config = dict(
    n_layer=10,
    d_model=512,
    n_head=8,
    n_kv_head=8,
    head_dim=64,
    d_mlp=2048,
    vocab_size=15553,
    activation='tanh_gelu',
    norm='layernorm',
    norm_place='pre',
    norm_eps=1e-05,
    positions='learned',
    qk_norm=False,
    attn_scale=0.125,
    bias='all',
    tie_embeddings=True,
    parallel_block=False,
    init='uniform',
    init_std_qkv=0.0261,
    init_std_o=0.0261,
    init_std_up=0.0261,
    init_std_down=0.0,
    optimizer='adamw',
    lr=0.000548,
    beta1=0.95,
    beta2=0.99,
    weight_decay=0.27,
    lr_head=0.00877,
    grad_clip=2.0,
    warmup_steps=331,
    schedule='cos',
    final_lr_fraction=0.1,
    batch_tokens=131072,
    seq_len=768,
    doc_mask=True,
    z_loss=1e-05,
    train_tokens=1154000000,
    steps=8805,
    dataset='wikipedia_en',
)
MLP neurons of a small language model. Each row is named by its layer, matrix (up: input weights) and neuron, and shows model dimensions 0-169. Each number is 128 + 32 x the weight over its row's rms, rounded and kept within 0 to 255. Numbers have three digits each.
A block is one neuron, or neurons of one layer that tend to fire together. After each block is what it responds to, as a language model described it from the Wikipedia text at the highest values.

L7.up331:136162128106181138152126080127170103114185120144168082147170134126129137155155132151148162072159160191057144145075092078103121113136128089187114113158128105138061101144148101091161110135146187138037143121084148139154132126141125088158138106112125114136168120079144125186149091149097117133116080154129102108120087120179133131147159141142149139105140119089153110100128121112073193228116122120140116168153159126158061162081071142107203105143134121192127051183106157145089088154162152161090109182112138116126110115
L7.up408:113121070138185093142145139177105089117131154083124075154124141092132082058094107134080064115132166167142140125097139090103123154150155137152159081118085173144100109157067090124123152108197159061131135162080129116096114108147120107119116133128189180151157064094118101143174181122099145153128149127186176153168187130087128115158056146084069118152143104106131080112071130166119184110143166154124175151131180157151157131122115118183158141128139130190113142152084100146141096164178182128096136082119158153170122180
L7.up442:117182093066148083129125097171119101149133048138154106168151142075134142089112150133097140088141195163100111152112164126143120157153178123163131054171105098156134094144149085081118142135195107167091093138093177161071085122114180133116129168064143096088116097085150121106159086105117126144072134135111120129132116065092142100103126136110057141141167092123140082142129093093087137148174162157116185169114152158171072089079067104160211077107082124157211091123116151099121096123156130121130132179067131115129128124
L7.up1273:078126075154160064110111108176163082119132145111150123144161198112082142127164094072120151078124159116099187081150070086084137134141069143155158061127127130117127119186137110108162123127121092160186143103079142173180110116191137097131147080149123097097103139111101142106144100157096174051133144123178150114114135159087153125077084127079078070148148181147108109122106143199149185173108189169125138106158111090128071116148080090156202150136121133158136094143061121110129139125143211116097136120149106157120114186
Responds to: Tokens inside multiword proper names of agencies, laws, wars and titles, after the first word, such as "and" in Ministry of Livestock, Forestry and Range, or Energy in Atomic Energy Authority.

L4.up67:111090139129178124184154171122134094059186054119121148128153143163133058112093118161131136109129125161116073129069110167185045135123091129120097101165121156099095189128120148131165125153129125079157107146087081114094104117061129174171130140145122138133101141097164116196180115116117167160152180106190085120078116117148168070123109201145158094130159079104130134181148152147122122088115128121122147176184139114106153154116112170118136184153114055104106135110134124107164156111108176146144098146193136191113111147
Responds to: Country, nation, and large-region names and their adjectives or suffixes, often at the end of a place phrase after a comma or "in", e.g. Poland, England, Mexican, Iraq-i.

L3.up304:138167150127118128151119098161153171111161085158154154154138105104087166188145147092112138139135168159077154128125114097156132122066126087163110077114066185157128134082092162074084174168100150157135161124062176133133149137127063153137107138115100171086154153124143105141096079142093068108075123142105110148176123056093125077161164108091133150104168142128163147116138157160125164094057126160116134176130103147145097164146118103114097146138159136109140121123171148168094126110075172076088135129142122078125064157
L3.up433:073167159097181132111084096157098135037155131185154135065176168170146176142176133156144099099215150157184111138134052152088100148114064131186110151138128123190114121161119118123172070128178081110110118122137151117097112105118170023109113121140134151153127189143180113168205139127168106083085122139119161134207119112108146119116123132162123167135145114126072121171155106102097097128161188138106158080112107148199144137125109058092179171109149136132130163157121120123034128117131091062126152094057152107144076121
L3.up452:173131128051168167153122093133062162099203108147178142138142141151073163153114179155090101116204143161089125168095099090130138174123122080195162134144127058172126093082175138067153112093136124085067093114025202161138110104131169139163105144094117121099122156090178175135157106161076144104096102095169177120179098138156111105088166127127122165143170078135121083142139091109089114183157179124144149081122130157172062143104051147148175097091134094119150161148111143143064112147127190083093112195125114085163116099
L3.up497:119121120105097160128104143178167140167169123174150147173148115093133109102065112174126078107137137110114066130131091166093102166146054139136158129163104141151122130116203135129151103100118116129097061132107158188129148105132120088134161105139107167136143163085151146123178105108076136119106066112162174099115057139174147117121113141161140111098180171133072105116132081176158136135147095138134109123095191083175090189160098112154156156158109102114121122117121131142104140132117096147119090163161102093183106166
L3.up498:104118121125105179180157128203066170080091073131139168159117171094148088145107114087118171144172118141074133099163124190145136114163087162157088160115090083120164170148148119108191141124144156151078149108085160152103100122151070105163154079183142178120156125136119153169149145165051151141158124105121160150099157126136124132128118100136135132192119069178147156095132186166136101118117206136175143149148132062167081128135168095211182162129115121132117098130110117155076090080057104112072077128084121083104182118
L3.up511:098123111135107139157100122147119147103136073076181144140088108096128092092108119145109084146120179108134104111120149105157099148180123111143145124169107137147101163083168119067151128127114071122121077162064113134111066100092100128163156148197096148137119104183180154147136148149083156130056112072195128075110168102110120144161069159142059157081177077103086108163151140129067121128147166159124125128145158096137146131172144135084132073112070123105132097161124147115093132083051104068112155134118110135085090110
L3.up613:092075044119130090127109155137149109138095125144150167117098125134158107131150132091173122138157124105165062073093092105202086125174179136150082185128124101133116129112140170114133142122099131086083099100082132124167175103122082094104126109185040171191131113122107146186131171125099070113151104068127129059105149093084130131097097078148133107155143173114107092142182142118169128191151168136121092139154127098150126109124100092087131105144142128166134099118144134172115093122116143188070115110103106081096081104
L3.up653:184119181096096138071131069094078186134131125158104111164140081118100107167158110127154128111181159169206162145176106157121134085153128099110160173147121099178191120168148141085183116129104135055134093129113133105178194111164162090161099079051089146158157128101105137150183168153097104124081128113105148060100081132113144096099105145096143137188203170191163138102159126134113084110096205161169162081099151108135106161115119064140088107142162082115140158145153134189107069128185127143119148111155100132128119138
L3.up1012:126087140103146148167143124185142182120197149214101132149099098090150125151137076117111106144155166143118122160141120146129081180212116118149111124128123092133147092094132164060178115148134146079104081147055163108103125142133163044091110083116147135123159097096147096123134134153144167121100101087176129081136097099191114109160102111106101103124199112134150127133145127131104094114107131184156134101171133139204151159148134144131176106139138093086113144143124119117088157056111147130125098148127123135181124120
L3.up1102:098083150124185180113134122166113212125120090167125103115115163134147147124112156142088123101180150145114088134116051139170109188145144137075091110127084087126131092082142105144151174054100064083107103159065138181102154080135108093152170113105134119085140085109154151104131109136083123113126140137086141139159128093173172156073176082157114114169119128182059083195121118077078096082123155096184178093162194123149118127105113096179160169130131134149124131112109091116131126126124185094137089170148050081157079178
L3.up1179:095095189143152145097111089189167212200171122131165111135105114091141128073062163119135063117180148200114123150110123116159060174149078110065140105132132135098119184133111207109079125169114149114093120150083137166103117056153132123099147081169108163132127090122138096125153105145089192111106147114138165083119127088146108116129177179155136152136147130112146121074150125110172079090149158164131161118133165101143154114146088135123174102102088138075141137127138152070140097094154133109108155081133112181125088112
L3.up1253:116063128113149196170132088148092127195184151098127142125191086167096148124147092154121140141111122125090107089151111126151108145122172073116184141089129143140109178115115119127096141075115088110128083127100154134114113094096095099166165117097119136112120152168112124129150088149137135088090127097130085182132115142178122126133083131163157140147147098150122135110117104086113168105104109158127126134145153135133133135106089106135202078091147157107161093114161121130089092164183135124095110101122099168104141061
L3.up1345:075084148118133133149074133197150130123172139152107133076180152097103131185123147143095146114101086139159103137111107183125152100085094087183123084109182155139131152130109135132180065150147143100131169153077187116078168075101160151110132201178085158135157110141150096115096134132139160104142142121162134090133136120107124109024084116129169133097102140119170100151158090076207131201099142187166181188114136171156131106102062141146105160102176125094129047090107132125121155129055175150139143168143085134125152081
L3.up1494:120148144125169123130134089130128120113148092100156139054128104089095088176129164122140133084095101132091137171105164127166152102108127143136165099141142090197092104106187174140132069099143135095118173123101094097138124111089128090057157194139091174096121129148087115194099114156120157027112148194060136124054113089175157121086162079128061087131085133142169086149161140110117089125137123183190150091118083076073143141084120158160124129071102080161096160119128160150122098130113146165081179151149152109091091128
L3.up1526:077110116063174153071168154151108119123133135146148092102140131147115124168140103116197147176193105099188171083179115122099118093177145057160140151110068127155180129094068139057146131170119119128146094148080106124114107094139137128153164133086108219110130095095139109138184103118166134130122078089147095112156092095145139146108114136184171133103079098152142105161083056150122117122070161115098168080104088155131107110131122134148190067120108105122144074131129130184074139123091154097148115129159151126111164059
L3.up1935:087112116056108184146114167134098090113094158112185099166114099074136133108148107139098109154120139194195107138189147119173097151131096131154179123151119140184160213116111169121142104142171173111097145128112174130128098177080150111123157140162132158092105158162093091152075164133108185098113089116095164137139110098189165155128150158096133149181144144087110184186113131155103146168161154127128100106186093173105078117163097124115139059104152131160145087085122162134128136125126150177159132136100163170100123096
Responds to: Articles and prepositions inside titles of works, awards or agreements, right after of/for, such as the, a, to in "Life of a Giant".

L7.up513:156140155078158152148195170185039107123141140067138192131094124139137081115165127163096093137134120208127103151056145160118086116118157111173168115166150086127065096152096154062137128097145170146110094167101080164199162096195077167140110132166100142087065182131149141164136153103159114129066177104185091164082081157179131153106112171167149097099121127083148128125126107134101103149140093054144151175155202095124141132111121153123162140080150123158085106163144144124085100075192166122105110183123183116186129083
L7.up942:159096090124127115126114139094118120086147100115111088087144143145142176099129129136154161174149166140150036156101177102174085116086076193179116189158161164162114180063096187160163100143109163068120068106122186144149132149147070101130152123120097103159177164105169109134123160116120095090148167125157156173106125146146149076110102148153096103113114095069160126153164116142134109155147139132176131119146146102151098136182021158204145111105141209125095108127185148137106148153195156039105128179135122153184108169
L7.up1166:146134068139191131174124109106133111113143130164148119116132139120122048087157139104096148173170144118182108100124114150152107147149097083144149110142142091103127144156158120156167157138147156092119126063136142151176113140191153119065135154159146167141144175109110089138119184119118078143128117096114148133174112148154099163191086162129048096088111116116118113124053131114142166180170196090156154172131153152106155080149071153158167126162196149152137152095188125113119170162156189155100089132158128088177141136
L7.up1454:118122162154137094122120173074135065123132126172114201081107172130072134153156133095107130152156084159186121137077125117102113147121093099165136104129119089160089141134154150166127138186145106108167104131063140140112135161183102140098179115147080163101141126105147087137126158080149141105102155127131092122173089130170148151122099190111137104091105180129184140077128151166148159138118128163145155130161134164166205155099066116161174159150072131145108087108083143090163148109111163252107135107094160114145101102
Responds to: Tokens inside names of teams, leagues, broadcasters and institutions, especially sports clubs and seasons: Bristol City, Celtic, ESPN, 2004–05.

L4.up1867:108123117039162180137112105147099142080159129186153118101118148127104151167133128147146166107137146126141091158147073185136118136121128098151192144165173069136115088147132161104141103103094152121120110126120182182156104164136155134132086107028115160104151084094080118149182086130084172095087130076184157047158088096128099115145164106140119113090176142149110122134130110100141073182158179141128124077080174129175159120120090061174103138086146095105100140119103112149134148148139161068105066174162116128161127086
Responds to: Tokens within the middle of titles of songs, films, books, or albums, usually after the first word, such as About, Me, of.

L3.up66:146132169136107094104105162121119133088181058114156146125155155112128106142142129095060139176176167121076157106062071186131068140121088163122074158154099078170109101158136106126094090173086143094104083158067091119096116095153136132136112172120082142119114126095166171168157152115096143125164104160142121067152107149100158139099088174146140161128107115135164168192088146151108091157127137142158120146185118104103163178151103171114129136074167068136099089143080085130128094087147160061108131095125092175117104182
L3.up296:109075058133154136074127141147118079181115122127147109135159149092079067121163127149134062176112110144187134094087114120111119105094061172111071104134172182109081135177098147169127137077092095142146095105101169073164153113177132126116113158095165113073132127079159078170168171170126104127097167063144149119142129171138122084125063113111073093167125187087110146155114166102105169134201124095154081132139109090158126114134115187139104141071077092128145153142153120160158103117086204136079094153162080098095136133
L3.up374:094104183158108087147061149110098119108079115116095144081161104144147106107110178107167115134137176174190096158067078108135115115167100149175114034120104078138140148157107102140205099154124129110121068128085140109096128070126102124138164165162121187096066111162127109163087138154178150109134100112103122114116083127089150139139100146143083118130123084094085080052120152091119122116111167120145101129076165118142171146184087131075103103135182116148121112114176132174154084117140144115154168153157136149135117138
L3.up391:116131134091130193170068139130070096089222068135153130114094113203072119153206151077148156151103141090151091144082100105122146115167121104201145128215118063137112167142154129149117105126086134086152100126119092170153126131143092140123150120122082117108142076144184155188124114183107155096085084137104164102154105184122142102147110186174132109121076095132134095095158073166099144185178166176183147093106164147149103137156122178122171144153115149101062055158068126163144158102150151094117124134076172127154123184
L3.up392:141119096079142143123104095150173176109191101107114102141112158154114126134153175154153101167134143126143117099078138155171092132144162069110159094167096149116116143124171143147179126114156107127081116174145107117203124117109130080105101090171076103076073127118099082135110081137165164138160142110099116128114112128113148116114141113149170145150139168206095167107085133136139119108143085096161114154166186137104139145142075134138144135098134147124123122091180138105102141123129132040139108134119182084189128151
L3.up398:080088103104124145173066139134047143138209142133086120052119090133108074167180140087150160151113152168095140124112107123165121080113107135133166098189101141135116125136128104141139135131132130126124156140087104131144174136103107113081106126097113128053106159182119143129098127139118106128162076153169082120108204168083098111116084146094168124108175149149095125138175148109199081105121154152118123166147175100196155129162092090146130174096145130094096095160077152125043133128075120057099106152150112062136123093
L3.up558:138094144177131170167133129155126110130161122172124145050098158142128109117126159060137082129132171134136119139111063170127154110098151107160128111105155138109104143142151172146146132176134110122166161134102095166171097126117145121072168157121142187112048041099125163187166113095090154101095120093154128112120122133133094155170128175099099118120066155153148136145125142151130161104190171107112150116116112096081118123184097156105147130090120108077089133105112137071090148101084140117111119118153081095182131145
L3.up672:087103169157113119094099194170099117136139126132054134114116149157115095062095205115117100100089174117124053161072090174101084167128113163155181102101101170163145104152123147144181137154101093099084056133149098121148140118182050092119123135118176103114092104092148081123156137112079098125168159130108123136166150140068193072086154184108170153137103122123164133172100125132146122139095118135109164158093115094136137157096127156118107114092149096138129119124079185183050121090090119101139142179232175089092141177
L3.up948:108090162147107125132082136191169098148111136109104104091156161120152131142109078150134167096122130152212142157149126154177111126132089120113126072125184137181078111096136161155133165119175144110100144141093167182152103085141123139081109213172092171089178100073166113112092128092133173094121083130135132061124174116124116115081115160099078117145086127093181097111075161143147087160115138181134146131131126122073195186046036157095099063140104131146127117150150069072120161121101180116228172138151132092095176130
L3.up1256:133156182116118096150091180151175079111216127114136102090164169114081143180198158080155150064127167153137064117069116124188151142137105173139153075137156117181155124156120125074115108083122102164129085147143118153065109096136083080150138190098167104066089054162137124162118151114137130162153181075088145116083093100136168130115149101118124144135064147112119144174042107148110112086154207144180179066135090140151197147175162140143114156127125130086077102072189125141109090104098131092144146147143134144162127166
L3.up1341:092067160180120073143123118106112146076100076140094114115144197080127130171172165160142107154111086121139126154107174103085147140132173171128140134152144142167120120128067158145140150181101094161152150172171104155109100129121133122070097133132104131185095076090113115097106122102128094101114134157106174122116106081078153099115050194120161147110119123139172107136128158121211122101097124105162139163128186138147142120140096183094096082118154130098142094168133128110090113154210153096152108098076141112125138076
L3.up1409:155120111145127115139109133145153119062167132107184097088131191145135155096096144082117124084167139155113121118078174113133102201071103162156139104158157160159125137187116155088167118124086101138143100170144106140132141158107131125123138190035080204092081175142103168172129189115087115127138160122075140071089088144150151082111139154086138142181128104097177112139131167085112110145183123197174155137187154111100108135110123154117133129114142091141120061133136192149111093120119151106145130213161095128071134093
L3.up1447:095047131156176181110090151167097080057188136133130122069102220091117128117131181116129120185103133112089133193082133157126112101225133154162085116145145129121124136195103115088143076136103138097108093174162147135154118104144102107127102183075133148116128142123132089196137121117139145110126172097115122074123086097159114124148063150116117151173092141166188114160091161113165133089100144099142085105119140143124188097117080191082152142096093171131073104143131153164114124045084145174188153142152135117156126075
L3.up1719:141102094148144109199131155188144154101211095177110183089132165118081107154148192080098122129118136100100122100102131142118139102133136120177198181122124106179170068179129119155159124088150192106092093111127119172104075114167040114146107103137081140044117073066132100152100179132066114117145121123139088116137103136071110098124127136133188125125102170154129159153097092108168090116178140118152144041122107137140171072109113183141158112096167140074070154124058128086167155081135100096090048174133120072135082151
L3.up1753:110105093164153113152125188144115094120138041126128138115163124098076117097153068091164121120093101079119083146053078111112090169139158090134125049108131116113092100104068118084139103094177138094097078150071118174133128106058109084110101147130135210081136110098161115140154160164119165138093094121127118094152078119147136103070127117127079129165120101087135093161141107093120117119144175150170124124160149105169095159169109153081133145117140126153102166139162139100135122105084091078163144160109160127120161106
L3.up1872:103138168186136097131139186159136104099174163104091105076156161116082084137142076103170115056099169193086183138050114094171052142138118095129079101142080127168111092124126142124136107137163104133126103098149134090163094137128133165148093138116143140106083198139178133129119143191096141154093139078199068125164117126120099161117090160128144176117134100082094140116071197108080111158129181108135147159121170089129195115124109106110096121147099095073153096093163195143139155177135116127168123173142156168111114149
Responds to: Names of countries, states and regions, often the last token of a place phrase after in or a comma, such as Syria, Wales, Michigan; also New Zealand.

L3.up455:156085107098143141090098143074056164182150091164110113112164185144095154165118100091062089155128118121159149142179119104122143117175108082085183139165162137105102172127077119147110159125114084125085115119157176167129118150138157133111100107138117144148147175112165112152099142138139119108092118103152136157169143153105159120165084177090115156143113140164136156144117131140225125175150143211116122142152115174121138119151140180106082116064133128107072079086148169102126119168183111205163149121171133116123157129
L3.up590:108112174085142137047177119118167145108121163111083117134117094106112073144130099143137124121151177136190129168141099111102139147119072084098143108125113084102112122113187151104107155148120149100102104040140097084151121122135090157120163107096120107095070105070094095112086161078158179091109105141133116076152110102144136161079076111146067136155115195134232094128079191114096154118111107125177099165130165070128174111141083109105112088131184109111090092108170126076081126131071138183148158140176157090137128133
L3.up677:073100078143157155169188133145108093129165131158117156117107126108143115092135074126116112102111066171151090129139129150084141122139152122147125134122093148065157205119115158087140122125183117157106135126073109159131139045115121137134137200137156141121121116176120104136139156156169160099127118116180108179087139132121139073094075190135107125084106060137177118096111161128119176114106164108106136076171086158134138104143122114139149084088134055145169073175068123101094132080116186141104153118122075119154127119
L3.up851:147120199050123158084102137139110152133124113122127084145100151152164084097123117191121150147146098129156121174138097060127139160196105126172126133153136121163170128069120098116145201148137119127118175135111129164052111101126101172109091166113102194150119175113105168160166166090104081157166092108139115123096091150227087150138140174110064101110124124107147124178066105091088071161124160157171136118175164167131150115110114076089134120143160110143102087059119177106102134150183191138159188111119117157130062158
L3.up894:076079087137113135133113170150145131146116160121224145089170110094090082115122201109073076155175154107161123158120142142141091097089131109141186154116123118158151138190152101113111078102118128136145102088135183187141114135150107166133136174104155169101102111142112100105078164101105140166165133149153193129093092108142107089100088122073150105119164126133183149106071127141158115073191125205148127110137085117145154114099136208087088122129150123076108112109052148137120093104142068173157139127135108139123134114
L3.up1092:145099118075165118132169168140160174146112144185123160155122176160092198145081146105090072124104108185198119177110141122115089126123105128100112151101162101126113177138161188123072111150116097072111097109150134148070127132186109095131119173141095108130110133081129105104092077153192133118103166084145162126143101123147147180124153137101110072132168161141133166213114163164083108173168147165130160101146137117130146160073144121171136114070170055100100039168101139056084166095100182129195111118160116169089124096
L3.up1157:136128160146152171100126138140169159165185143208101082122171117140124037102130120046134116135119141125129106168112119151106123067119145126132175137134106094137131146159119099147145120086087130103131086115109135102117134169090131116084101153079152145158039133129139085124155072152104157156105080088176148075133144153175132085150127114080105132098104132165163146132091083129107134089089133150112175114163145134094164100108129176122153113122143100122067151055155150160122088095095125117107144122129156169119167136
L3.up1190:152152133120138126090152110175128161125167136170162171096111189145146106135137131066103055148128119154152097170126148098145145110080137121110147147094121075109124164130098107093107162118126177138095154118063143200104146148126132078078175089137067126079147190119128117103108089134101123175124110106150134111093114129101122085130144173082151137050126126144135104137085143150127116120184132123151106152214146122140135087122161141150154119123169131110083146065126137102151106090183169176137172143108131128133159109
L3.up1199:141146133080114156175153129133161168128145026184125111128108123105118116117146163124031096123117124210155072174100139164154110102153164132115151091128110103098103121138135133149133117162118121068126106096092111133080169111112117106093112109054163145120162138113136100124158138102182128152130164153210155129160186161143134160057145145102071149123184114136147120142097159163190144108159069224172153139162111170145081119036095181088148098103137166133125140148108121116141135078155110145165142124127117127193097141
L3.up1318:083107124073085140133125126146134069141173109185117099075111160152169084091121157066092093149095099173135164157137125114083132130151131129160123147135104083123115148163106175112189173164163102153134158115107128152070087112120078173096157122129137151130067164125143143105150132095121135132130093139171138077194124124083150162123058125146128112134118040099141146189142150171206152131131043146163173088161138160084183126095145100123124107125168107129129117141073156057104155083131119104192117078147160153122117091
L3.up1319:124075118109122158105202107128129153146158140154129138142067123152135059158098130151100157143139136113109066157122147116147140099111088104105074155161122137140150142135101093114112121141110129136143174099138126098167107187147087118140213147110167119147128170115112116141113107183143154105072133118089192126112131114102141115091089121126130146091173175092134128121123113139157144143120188126150205169108140145072140194148172135140116091133086105084127095132156144047067148146152155191140065155170113127145169097
L3.up1477:102153136081148129092182142106103158148135111116149150109135132119092053153124122149086097110083140098115066139108169163126124118140101141088154175134119088109096132137125147076054159131152162079081112114126155122130085191160071146082160165130109121126125186133127062111089135157144157135084135126178184153154087136134108136148148173119103131027146161123163120116087114175135155144153121162178175208122143086154119125107139159083141153053113136055073127103174151027091171145156188185179118130160146126128121165
L3.up1621:148134178092147170100139149172128119164173099154091155201099189146130133078111130088138093111113075167132156102186129116129103184182136139106146142117066105154118116147077161106151152145177119162134138101111148140082146076133076154151101106125116134159135140046131158123098110096151133159088098191203114100141166129140116105124122156129189123110148095086092167200071102186164097104086059123116156131139156133120188095145110151174168095088172147164153120154109131164186100085144196067170173124103073145114108157
L3.up1663:110117119128150131126213129135109205133151071210092151161147108131104089123137106073186110136157144142087104234134157111079125095115100180121151161134149179180147153112120092124117158177110178132115130130136156105174173173154080174148163105160140096131076146166145056099150116124088151101126146101127164101142108165159141094073177099107161129061143114127149180152151162128164168119142148132152096170098090119068165123042145072110093164153083121085108085111118214146134123104144150129157140149101142150170143122
L3.up1679:111118134092108110113111179116132115158108111146173141100114105120151118069206137066102136158154132142116176155115128115159071108180086131123130131130078073158137188052105097110170145126124129110087094105093131164131075136129111138149173107159155137093072114146139143112122180133162103108128107138152186166127148124141146118124112187111117128155097125179096097115121084167189150157162103131120159105164093095151114106094135129091148094061130084107113099100083137052138102089124152130119163121112092102098137194
L3.up1781:126120158108112096149157137142181124129114128150123161102126104161148105089181117116150150112092102150101079181057132123133066097102129158111144186119114060124099174105159084110131171139132114173119106133121188158138048077169118137110169119136095151110121153133129120149147150098158165104064163148133202055088115103143124101063140147141131151095140158174122114127182131146152117173163176205172148106124102115083078093092142150096148074112107079116104116138125129067156142113153130129187097158128118116179164152
Responds to: First digit of a number in a later column of a table row of statistics, such as league standings, goal totals or chart positions.

L4.up378:118093099079167170092148150127115134140184072219154112143142143092147143168100146107152098167152162159143137126158102153120108145139098126151154196097182146126103116121105179145159165155172156161138098154158079138187113114128091170097155121084131134160030112129109073123134201073142200135117184092151141101159110115131155111149121127122131177043155172168128156204027158182097140129179164129143183117142143113155150122161113093160099107180106117080089098073094150129068132160157143117127122191091108100158057150
Responds to: Number cells far along rows of pipe-separated stats tables, such as the space or first digit before 2.12, 93, 0.0; weaker on prose verbs and prepositions after nouns (use, from, visited).

L7.up533:103136168094149142119170158117097185166151134161185118105124152112168095159078096100106061105117117167120094154110116109120066115156165099108145153167165124183150174132078131125159110163155073130061133177151132163077100116143140137106169099122143130131142148139113093126129110127160105089128117163141158213136186101114101135135164081085162132101162120107121126132109135132079124190156096147112113126190143087121186097090131196116174071123139153163162113136151133088148147169111153143170152138142183095150108096
L7.up1626:150107117104144160143123121155176143121074193146128171158134144113157104085090139165192129152130215150107118083131130135137179135125152132122160079164140111158119154127176133130149102139133126129089091081116158141167141174108134134117150097190139091140172212117108085139104118111127153117120149133148152133090132085182143108142156168113144168134194185130114091099087137118150151121130067115131128148103089111090128109070098160122202122119107095178158140117086150100146123117129140108061160113139120088149082127
L7.up1801:153164114074152146156128082181212178203098180132094129145154125181142047155109087127129128149145171129084143122088105138178161180082109089111137082121152128159177171119120152098132097124117151146066132135148107047119142120094077085077137114107092092149143098116116148113181094116116151076121092088140168126090191146105125142085156103096117133092132120049171126162081193163110122143078140085143166162110121103090139137169074073161110096150157148165104058081118056127117154090134154150118190128188174104087109119
L7.up2013:128168123105160078125128074090182159152129164159115106089129179170183128095150154097190103137077139116101125193171182101133147123138162147136107083160121170159119110109118092187134126100158137120062116165140160091126126096197084147110136130134067075146102114124104123183106108113097121098143107132138176137098165079117088101141143120174148109117138133093213131116065132199101147177180156180155150103131125133118073138120130123163138119065197131111144083146149136090123200111120165096146136124115192152152135127
Responds to: The last digit or unit of a number filling a pipe-delimited Wikipedia table cell, just before the next separator, as in league standings (47, 60), race times (3:50.07) and vote counts (148).